Weights of a small transformer language model.
Size: 23 layers, width 192, 3 heads of 64 (1 for keys and values), MLP 512 SwiGLU, vocabulary 4096, 10.6M parameters.
Architecture: rotary positions, no biases in attention or MLP, normalized queries and keys, capped logits.
Training: 203M tokens, 6193 steps.
MLP neurons of a small language model. Each row is named by its layer, matrix (gate and up: input weights) and neuron, and shows model dimensions 16-143. Each number is 500 + 40 x the weight over its row's rms, rounded and kept within 0 to 999. Numbers have three digits each. A neuron's up and down rows have the sign that makes its largest values positive.
A block is one neuron, or neurons of one layer that tend to fire together. After each block is what it responds to, as a language model described it from the Wikipedia text at the highest values.

L5.gate16:493500492524527513467513508493530480484471537480415514526498535508485520523483509514493468484477502563478540514486501501528500518555580490511471465538469537517491475500398500450509537469485466506412538497496476533444514550519497463502562486505494528497537503442458502451485491494487486510505476488519541494496626473610480477478472418577513490478561472579493571573530491583587530496552
L5.up16:556435486558469472498559556488499537495492467472464415500436435499481475466480550570467528531496459534523497585458479508493506577493503502440430570562529479516399515541393451453493494504507478511494542480533536531544483546508521495509501519463476517515521493499520469485545534449537572482497492511449481538499516538435500479452555440437486425521498399519482486523489485429533440556433
L5.gate31:523563467410496480468456471541496495462533518515545516476469488479509497458537436515511549579554501539545472559513436523500559475511498539495520458521511482555446480491538540530544535578477507476515569478455517495552470540477455461490484575477533514488536546542428448444413501514530474530481544440421485536551535520586575456506588574468503449430562561472592455563502538449497457547488
L5.up31:492500500454519529549496475464532517513472457507570511458495452506439502486545491465526537446507547514486493461475513531505450493518435428478402517498482482472458543428537494453454446568484556482495449480459598470521464525523505436504490480493542459387574521376492465502551552504530502518450458507513534493522400440493532461524461518546504497437585536531531495542450526455519439427549
L5.gate46:505524506503525506470424466504525536520429489565530512495523559506536496599568540394494458498515496477451520517538498480479493474540535547478459518562505584492436553543498561518485472478543479532536553568497508467464469589526438464435519537427517463493622520502509502498555528521471512489435469424443534499532521529421519436497455506488437500487521513482498548534529471457501535505436
L5.up46:510539499491479488486545473489493487522472458497536578545466494535491528520467489486461474508497515476518562487579467443496525433550476550537533475572470556510513558518578543503529487482545570545491536508482543470463537460521506443401597547408533495561590503521466508467489486526451471454485560434434522506565517509494448379440414458483501489460523571552519559556485522463574445489586
L5.gate56:547498474538526473534471493482516607573425488404514421489500523518449519504482487452511546509507497565536461517523556487598481560529499509494553484522501476498565508486504461515509579450446477484481457555529453450564525511520482477524494490440527554425487554487502550504526593501468444586526477458526403492506523477521473477519494525463481505522506483584477477453557478452520536536504
L5.up56:518511474449515474417475518535400521521503491496531585540495455532432530562542467527454533552497524456485500549509573534485488522552462498525501490518547478443449473498507486504547579559520483481479525552517496486483507502512527527519561525549569485476565496493527583458569465477446572468504502532437453547450412538493477467575482476550458556526457495502491548434460460477509496575496
L5.gate110:555499496529472508535481528525522514533513588503562580456442515520530485404493499501500484543504434481507457512502506539549445514538408491510465469507463470526464484457496487466551487480462603491496401434469467525498545499563567507536469488502493448462590544481533477467445519543491516567487600484445523475519520582457515536499503468526507466469549487478493468487510476541501465440510
L5.up110:463595439512493552520529534509575503473477515433521536496423467540552523497525475411535465547517504474482490451439530499533435470483416492439492483464504449477538546485454475500457534607432486529468454541460419425538492434463445484588576496459525495427498525602456490471440509527500508460489484470504518507492478483444523468493509472499472528471557526471521554551494481464516551514419
L5.gate154:467511443523536464449508545445498451507465550529465526485528514522475506525462554507465488495482548478442448505567504487485475519523522494527616462481471502526497462484544492544471503567467508499484487493592489502485496504484496426504611508565459522487523496533444477375479525569517554555458514492426455503498482481471518549497497541530466472409423532541504509482553553547472406578606
L5.up154:451473468422613487494495532434506544478450449519491501503555423449467496487484556412542500521458463502522561516595500569466541446518501520495556483548472498485549569531506537484491513510514493463472551455480518447486598513436511474500543523478529527524474436503496530504521536485550495562480476450488548506449466498471514479585454560580486487506476384485528519484436569527468507494414
L5.gate156:462479481471483551451527511509550485552560393470534545484432482470486413457593459498494451496540484515444534438469546497481485457520434552521497487429536521464465465489563490553560542513409533515435381510486557517503527451469528554489491532520411487470480516519530581501463598466514485463505521468450512551501485492510491488496459537463496609509489502511450562472474405442441490540455
L5.up156:496528498511529460515464603504557509531555491524552545484490568519557426435527498516494485516526512563546540464507514530505504512553488527614501515521532445514485523496555484504552532521480451460520450439473534526540552482472541456518453492512445514493450502551578446488483527485535537484540409462478434503474489521460485426539521613469518585493482527541522551519547452499470461521550
L5.gate176:481555491518463504484442529430505514543503515408455558545526515463379521513513440509533513526528472561528532524508525466492429463508477558507421456500515470455479489494526512492499515516490476488504461587486460455576556520468462496413531478456492548485473478566419453440537498502574440460503498441487488562462485518481524478474562473420477549427449536505453476518438478479462450605500
L5.up176:524527526474453507545415432515502527492506485445508578532559512453498519449593462437545439575432488531537441437477520586462526506480458512535495407473486467432501484439515519529532566527493511480506565525484500522654529489490486437477491498501553494485537452524479455455499520517512481488537492542514574507466451491478469518501484459487477522434536500558533467471464526486456508564490
L5.gate203:499495470478570477442507508540483594452495505529513495533517457441467535533596584506520491501472451534508519480480558465560466459511493454537489493582532513509453518552551579505426495472505518522539575520470521525488536539470503499544494562470530500450555458514524547436410522566551481491531545437440542434467421476437501479477508529508473444514455499557466528515519528533464451577475
L5.up203:454505531457492442494513486466446535527471477497478515512516413520405527560531494514463456479476519536510527469560505519443600458499437511522476597527569482518501497482480496523481482534450547484611480516567487502526563516517457508534498582559538483405547531498499598455496548523573432498458467521494487511446471507502377579545468531482504509454495519494495500538520505461500535554495
L5.gate261:477496485478548508441566436496513548540455511525491461583542552457491522504549518493417473590550516522485407421476506467454485478542536474498498524509551480452517522533450501535453535464497589527504488468483529458552475461550532432499550501539546469527546453488522546424504567506528471539482497486539528533503504545361486517487484519504539466464531514500513543520530512508549468505454
L5.up261:461488525433459465519453420446499555492469531531523431481551459506482483464607594545469511464446489477406456502477536526506503460515548506463497498545555432524517480478490509458489518495484551519473562509503511522477492480490468447520521524479517515501477452445465485436463487519518464483535548449497497539471507540490441440448412490519512439385464527507508498520463498439607467553466
L5.gate271:438526449469542533497589540415523506481496508462537476503512455505499539536614520500575474520528454514491479504530373549470497514542514568468477565538526513533450539480579530511508506437544499550479578521493506489500480532551529499467477470460515431524548496481400543426478544473501545496497530503461447561506618420515537465425494492506536463501563443518494512553532515547537533519418
L5.up271:488594394440499489481512560481525488486478497591523453518463466523485526522507486499496493576549434522549481511489473549525462550535532447538552554523455430524465524449536528497523468488573485536558516527465518545506461507496504500456485471441506506549495468532569542446411582530519501537519530477438533487506496494556494470429535482488495493553522528568482513506537558557557556574497
L5.gate322:456430509505534525525443467506457515498526509526477522465524563627454486535455523534486503570499525513530500461475532487556543463472560534478522467507496374435481514472496517504529457516499562539521509468559483495471507495550491544510549497550500497459511479482491496508462521482535478514560498460541534530475479529460474498508549547500578423494534526501553492407470418552512505465550
L5.up322:513473446436476455452561497421503467496440467542466494535453503520468497531520514495510521463399530525559495481479516568571521498581486453469516571517530544446459457422429462429512478493543500520536514511561498426515524529496559507520545558524517545528534443500510555433440497475461519504449531544595515514505456511472490499510505504420551556524527533539526530504517497532524528434492
L5.gate324:510510513483419516422473448493480572491572486453537523480486451457456470524508463434505547548514493530544476475496600433451476563511422472494602508444495540539509535466531523467466504508511497525432476428495523521514514569522578511542483470497476431473518617478502565544498520504487476536504515460533408484522485538522503496537465542449398495540499604548550492490505483511512475626486
L5.up324:451533505467447519514461465482429387509514598492458492503521482474413499454547445553528413567473526565525531437415463506477484518493466505487512454497478496461518500511481454476490450587469514521511511555522541471438517425510483478511470475602531508495487496530475556549513521507509447492488474445502515534557458524522534562499499509547470556454458581560510536448491517603511557512490
L5.gate339:483482479527499413550445463538521518475480503503471499529575513498478448520542524555501522544597503471604447498540495570518524508580509562549505428566475386510481441451493497484545544481556532463485538428545539479493509434471499511518536474529447534540575511581529493460455547507488482495489542492510494508490491521416547462451527477542526488519520502590467529495501507498591433514448
L5.up339:487530500525462515463477544473556523602439446426466542500526488466413504474582506457478469525518498492527501439483545513424549536518448542506497517459532561542440549449505484465483512498457514577500537523470518490525526532439516439464482544567399451521508522519474540494542537505461409413468461513511535495514508501534514512429434567502548488499454530644590517515521549496606500476502
L5.gate390:385474538470476516572466540522552511570536500509499521523454543527436565556562496503538474543460515472428463474508435522538494500467527529469495563545510487517535462536429436510508560499476511526461490518455568521490404419501420443481493517518469482457574506506486540522448565493472489448467493530449536564481550482497457527484578512455496504467487470531556519525497433425444511494482
L5.up390:469524465424496519463557568421462455486521436474526513477507548471503520526522449425539487538482485492496492463475434491528491467542561491434523562518534396528457508492470450472501525427492492535585479556424571465451499514508463473445497560491474474530534486465513444486504537413563463478528499517550575511464499568499468481455515471478561477446491500474504497623484465471527474502515
L5.gate471:494569480461374478489508539568517517481505495548500441478462482548525529475428473469594473543578455523478539475452494497506413518494474523522453467494502566513515493534490475457550473487581488494549493475577537441532493527442548482511453514565502539553517492575508524476495423467517483462559484536550599516519453431473524491443526493502463525483501520527560486511557459558490442495488
L5.up471:463479419446478498486524593486418500428521506498474469473504512529458550500486484522504482518525503465490520478423434522517402514535520503522482434585505442447504487442542437552474513520558553507506538587502475433578474448476498486540535488541499510509585532520519503446507550504610511486484525581475464449540531441470502557524499470413567471482530491473523510517460493512546565524506
CJK and split-word fragments

L2.gate213:527587466524486427516506515526504520493546477480561497439458499534493493522437522503555533544469515548509497563538387467531532487571512466620507450520492450419535467504514554549458559472451458547492501504442496568426492515526566463462503460455578472563583516515511559498424446452512450505477467483453471473541493481443482503520474488491463518518489523473465530504508475457556481481474
L2.up213:477517463540524527481503456471469577457492498542512487466477508548498482480488502518500517472509492496528512541534475476460502476562525473550557482493609434486556466567510514510557495475472462511484509497461528460503483413534487527513490500450591549466601470519435485510390414482537413570469445442419445511584525465464505491498472468554495510567466506465485497569500442478505450524525
Determiner "any" plus fragments

L2.gate47:501508490451541424555470427437492507564521463556467480477520515519490510491550509548522522525545502632492498463468489528516566453574504496506445467473619490507385438439424517476508441521547541574548480501480511525465475456553532460469456511407483466480503491539484543403558581520472487523467517468487480498433474538415463470474517511507540508510509495432521551538500525503549480509513
L2.up47:440534493476539479538544440487485544490458473463544464496513526511423507491504545468492501564499510441539435529483528493489512475535512439418511569467504510509445583564485510472566516486564571547564533492518534499486545517513509441450493434564495498483453429551522503463509577524462476521480504461563545539494472519449466479418453530489542410499464548570527448515512466491583517479437
Mid-word name and number pieces

L14.gate153:496526549526440566479490502505524593520459521593528505514518519497487458502505480443555479497472476527503479430553524488507510482557553555512441488431527500569502469451545418548460462453522487546496514539545486419422528525469509540444456471558471499535552519517561511427572571499482522469485463465528514554463518442498496499479505458541452520426468515512478507510531457495553506586530
L14.up153:540557481508555486505527597495521496496452500432526526543526490430496470499534500559546456511447493486530504403506452599525477508525564476560515496499496497505518523497568462504436545427499503504518485548464596432444517465448483430492533544526555526537545442520447465516442491578461558492539449492517509449538505524552448520445479410552552463398500462595487465562512509416552467510495
L14.gate227:462538486429513482496474535486495510469437536452482511505547467514550501467503491553465492607539491588523569478531486493486496502523465496467463445588428436550494498530438470513440481436446534411467556507544424510459503448522515470509557562474500521538434486525521498571472581476458471493465432475512461573490496479467556490449478496480474468443505438557498526476540455509504536529459
L14.up227:489600447482494441427514555511503525550450541595482484557509517518551484532486516438562422481516478474532473565472531511507475452499550520505454428453447525462423545448495501523513502514539553518544545596446552538562508515474500552486453479550493500481553464508493538474495481466531466522523521469474581530486582442490509505466537555506481513463442542479477571472541530493527476526499
L14.gate354:446460462491474506444538449486541544517532537483433549502474500498519547528570562553501458472531431486479516527493451515499448449499568494464418495497508502447554524509487515508505514507468524411547533525448478413551542426532547470564498488473496480536459545522541509455438569488469464524500488464553479489500495591549544476619527552506482521526568532440576518529435442490503465427506
L14.up354:513491532534455505448555421458444517528512487476442497453467485484549461481521487516529465485504482518431464490530494485482501484533530521552432464532520518532545434464531501478534552411473464463532499528500561501486579421521539459447562445466528508458523502485532520572423484578534445518507505483543505553571534395494547489512512534499516463539439494508495520495524489528481413510511
L14.gate398:543490438466520450504524590449509484513491549504491440574507445449481519474547454473477471521536501591510487440527458538484575454479508512481462499526520562476430481472527468473542533530486519559496487596536491504451493547494548424506487464507497509466511457482489552506446599524522462486493426487433544464476489485522457507522517509509533545526534502554518530541521402556455468546459
L14.up398:521529497524506476486445529512521490499511401463473477597507457480437543591525505433525459515502545496516476506452511556511489499533546469479485556546505450506552452530504529514519423459471436487450496466469423561446535508550548487515497502543482518421562449514451586541484509478530494479513544436526545426509339471590504472495500503455440446473522526514523459544521495581530490509492
CJK characters, word pieces

L5.gate57:522510596468440472525518448539456529544548492486510461517475450542506470486496529507476454535465467493429469525502512486450462444441446473510490516467515490471448487512502459540462499521515556492563437519522496457488505479537505504442403458598470417528545537560446453542517481510494560479513526565483558477506474493508522482496441471486516508454567497509545580479528460485533517531491
L5.up57:500502478503511528547546543475488602449540543521488483535504496484540461480487541572492497497504390533553522538478478479538521493484488488439520480456450495505430513512441526565491511469596481493444468546522544511465492520512561455477469552472489515528433429510481479486451566501500507522522453564518537479485531517568498591538492431526516462478444360535550549554498429503414500492471
L5.gate144:489407511500567510588531494478492486519445517514502507530515532496547462570498498508510458515465533481479462432499504532539470557575459527455504504518506529466414508437447439501458489506498512513453529492545445348443491506466512502442508468493483564569519497552479397546564488467511487512504523459422502476476559467519528545433501513541504493403473514501463501545485486503444564524483
L5.up144:580463526505521519507468548471498435615514515519489481532506485429570467462429471484452463405437487547484543509574550497517469564506455545488519433516537533444513429461486471522453468513558461508503502565555470448411503494505557477431554480526513518539423508527479460557487517514454524555493496484524543500477501520435493493440520540552537525369506469466494484495519467507427480513472
L5.gate155:578501588436481497484468506560468486433550448555486545462519507461454509573436526495528502485464514497521527568490446509518491535517434475431478540559438493412526490572494496518474566482496483552521474406491539480543515445470555481368418477464550436521552550473458430501502508511446499553517542523525494512537430498485507517519406530475495499550526440525488528427532499432462528484429
L5.up155:486509492527465509476506447554489395442566473479522537463508496536525543545438439564508565539495552553566480530448453508498478552502428507510526528556442435412474512564492515566559500478429468568493472454487537404561456516511481449529456455509496460510462534463478486499461561512547514444534437495501507560547468505455537488506456419459486536524517520529447515488512520495519523521533
L5.gate171:461436512507503489503551522496500581519494517482495470539511460451554526516510526580548526509452543528500490532511481434487537538458514466497530567506517462538497505512446461504435472534483505522436571502527443486551499494538535488457484460511551457522465435563458496527544491508500475530392497482559477528506549461431521525580480455520573571525441470521410508558495480458598494468517
L5.up171:443562517505566496489491513504445496558441520545456502501537536525510465460489503460509474576471517439503546511508552555524525565508521446526555586504449478505474530511448473400505457554584600552483528502536492453510407552510492555527520441564530517447495480434471506520560524581520532599447558501556579537399516480522501556511478500522478450484482491488512487424507492567489513480484
L5.gate211:464506544410479525523448511462448497516531538507621525573548483487471536472509511510501490471506509470530442566586547524515472474432517469516472472498495469482503455514488563525438488489496476545426560532529501549521509488595543572470488465522512591512546611450488468503460477579498503483606541540437439591411447491511481532527505450451462538444510410463468494526527493516510495510527
L5.up211:409489511560488480488460469375444464502503502516579555489476557437582492469572493515419448502450511471564539537490435568542529415422509519469465491521549466497460508461490549512499536426508500495479522481527474586563544470503494501477485520441539521507478519518427524550483545523474486478509485523543424564494486529464527548555534455478415578449510496440456470459442398488479433447471
L5.gate226:506504485512416472475433517521450469481495476461461540475454419487553494481486505477516489473488522530512446519533575523495535525443447513586468484560504479403528438452495547531417463414516536494508523495512437547500400542477395509489557506463456534532591455503491555486367522486427501493485508473511523538581507551456559480487516489490565525494521418485520518507469479484501515514490
L5.up226:493536479544513454456502549549503543489495518529533462516438459568510427537463537483476545485469436480545550526517466517513416463520472470494457490554529417456438382482496489499452451373529510495463519543482508485561489562495418407523458600541508460483476499465537541515427570491486516476510473503534466539544464494490393531487425490444489478494488471444515527500444472508460566500516
L5.gate237:520551530441505517483488557516526500409545514511525514510519535475411494495470506539518508438473481484501508547509458597534482469467539482506564516511488565438470499538552464579458471419591536550504486518511476576472528456452567446533484527538513496433457539465497539465495520509527501515443486550452551479516467460485471486498543444491448493427463527548482440447525528510440531543477
L5.up237:569551476451550519514511528496537519439540472542524481528520518493477505465460546484523486508487489479461504552522445509509517551471559464551518509529432425504498491494478453471496499487556538559508443464457486567483560556488481470526507483477480467572491478478472496424483489508473496523450500539466502495506444485489494524520554438457513464445391519581511434502488460506453492556472
L5.gate252:442553487485496468475503490480538485545541538526541527469509509468467479462524477516541519474508512529451551445472504495528473534478523418533551512494519525520429424526493482518409457555419544475474488451537462528477500464551514477496506537477484521449471532498515489478600482503592409475580483422485554438463472505452566511502494495612484518469383488543502522585554514506475569511521
L5.up252:499528483521453525460492514473499471542538491551535552473551508388431551528523553486544454489473555495455511457520461472477502501461514431517521357504516438498513500533496501525439510443490430502425583479435526516505485565526527498478445449491566493499509551446546560510525504506493514458583498523583525526503459444455495495530500502479457506529501464461472523517544465591490515483506
L5.gate255:519524551513488480487436510525507472551552558502456482605485548464483455454473472495518428480502491503446441550445503533511529553505542434478503564429564524500536504464431554522482452520497501471470582443547535496573511485518572476561524436544494476443520481520451458558519526530522539519484522487446508488482459456496528495517432460490569461536508460516529495492596494557542498505462
L5.up255:434465504592425498526463472480440506491482482519547530442433466485430485495500487579469507417449479544535490502484515466547574517484567508491470478526431564569569424594498481465529443480486520474476589498492498501532487495460494561492569512503471575523481520542469535515499504551520577484418497469463482511501513507504545556457529544543460523508465500514526449523495504559479414573546
L5.gate284:522507515550492486496483434501500551500461518514544477400466492501399474530521449514511506502523448490472500507478465478507500505545454551472517522489488545409360492438504550515499525444524514475491458508506454392486537539480454474495517521477471457525542506477540499487527446524577487520456468510451500520508529539486433464410498508547459481523515481488459501498410541483525498456461
L5.up284:465484537523493538531515470508482527512438546519546527506514472505509454538379496488501503514510513600445466533567520413546536498484492414503466531483550558468468472493459573596510456527435505496474510484552521495548503464494513484550512537552461464521469506534435571451456444507464481553476460585493456506503530528500557502510516607507453478545475461478428517477505531457479521545486
L5.gate308:424500597533500445429543578459433531482495501519535525476437496515468452469453494445470446539507560557448547519503438457518555519496441388463547502474457490525451446532546473502429466483527479490518527464503501545541556481521478551491466549588492484561554492465496494508486457528482517554522435510514523480509449466445497483531498539510452479501445481455490510486516510562421480483498
L5.up308:504490554462496453462450485501543457514448521515478576464476488494475540552460567454524466532534522543508496513535484462508484533480466513460404499519533495453556479503505538570437444499575434565528513560493475539499432519471578529578387501493535552547578517472409507546594481542513444493485505561514509516483526492499448442492460521479528489495498507559449504540470499476476533515467
L5.gate360:512468475504495450534380556488457468485481535467468516520473567509508503470461522587492459458520523450503460434477536494538537487540509522476481526440453526500588497532545533562479508493474488482506479569509505514465440509508533501566502481524502473465490465605444540515477431559502413516488522564509508520562485516514485547435480487504427550450464464490534508491439478526487488460497
L5.up360:597499449516520542486541511536431524508508482549534480545522436458563489550494534520504520486485476548425478471511524510473465566511409528482539466488517533492472496536490585398484491487598454492436556555484553551570498493509502475480480509521525493459535525512478532620547499505498550463534546491510545457523449513558602493520483518529510554491540427525486532466523472452525470562421
L5.gate378:500533518415524532530489517462501531460526496475488454500548507522452474463430515523464451481494465553511552523560485455473511585526474485493566506506475456571495486417426524444457489538472555544554523547529478540500476576473531532456564455555478516517522509506438550532495457536535432519477540442485470483478442501518390546535385492535469538488470514464488506435518526498528499464533
L5.up378:496495445424504536483515468537493511420495540518462486456516532522465416490456509583458538438491495550515454526534506502468515536473476467539480483534492486528492567530468475592422435489536576491552531427588493491487467557435527566490523470500512576461534538536490500511560464501483566427524453517429491514538451480453516549539546450436477520519510426556493568467583506526476497432508
L5.gate483:543458504452495507463528481525430513510481450460467576537409477450443534493500462504513570468560579510458553482430466509466514446512516451543500534511557465476480442474518404524473481574546442482580487538510491518534527496474480444531481596472485495507455502483554512539471441487497526433454468497545506496511484533553562552490511462484526570527494472480498448485511506526501443579475
L5.up483:539541488501458545474534507463447542525548535538567435475455495492494487485526536534488412428507549531532555510444437506462492461480452533403529590526487487518566518519517550526435490473495471466502507464451413485538560440516487487507496535522549483543530401493429415488483493562493490552417467551453529430521486526541508507559504475559519512481504586510530447553481468536488456456470
L5.gate484:460532459476465455487469562553549504462439456490471487482529485516441494492512433487391448445515503511464523485452523464515544542450463583482526464464581481452469402528470480431497479510477450527471470467511524493490594507450498482442494530475468511448467468526538469489495500501476510470505514523459408496538565560529505442532483457492542508594478485403498542419441432479522460451439
L5.up484:476421445444457493419522509545555503549519560520526520424467474511538572547496459546532477474488486553476508443518535529478528490512547510526499532509536427480506414519552549538528474537548433538449473448550485510465465544526480522493497449523520424442427521483501470416526484522482515565579582546476504504521529584527522433486571569516441489560464463456464453510452484523473486492498
L5.gate511:472605561447505460463532561532492432501468562376489545508537508519428486519540452534524589482441530588518507498468518540497517553541518562536517474525456475453464556493518418540502497528491440507468531571550542549510445510536528501513540432530497469518481482510523515511482495498465442494544604489485523474524585475477555479618506448559488467507528543504520492487464590473515559499562
L5.up511:475495527537451454459573514469503415476499503482495612566514481513497525446466467452569502465400526492471486486521484530504446517496518537503549489443429495473534542534442485477468562497494448463483518499533487551526520479538549611534516472541527543481486516478529534588439515473582491450453545515462574434555490467445566492496491463496482543537530519478442520546465489475482496507532
Work nouns and name fragments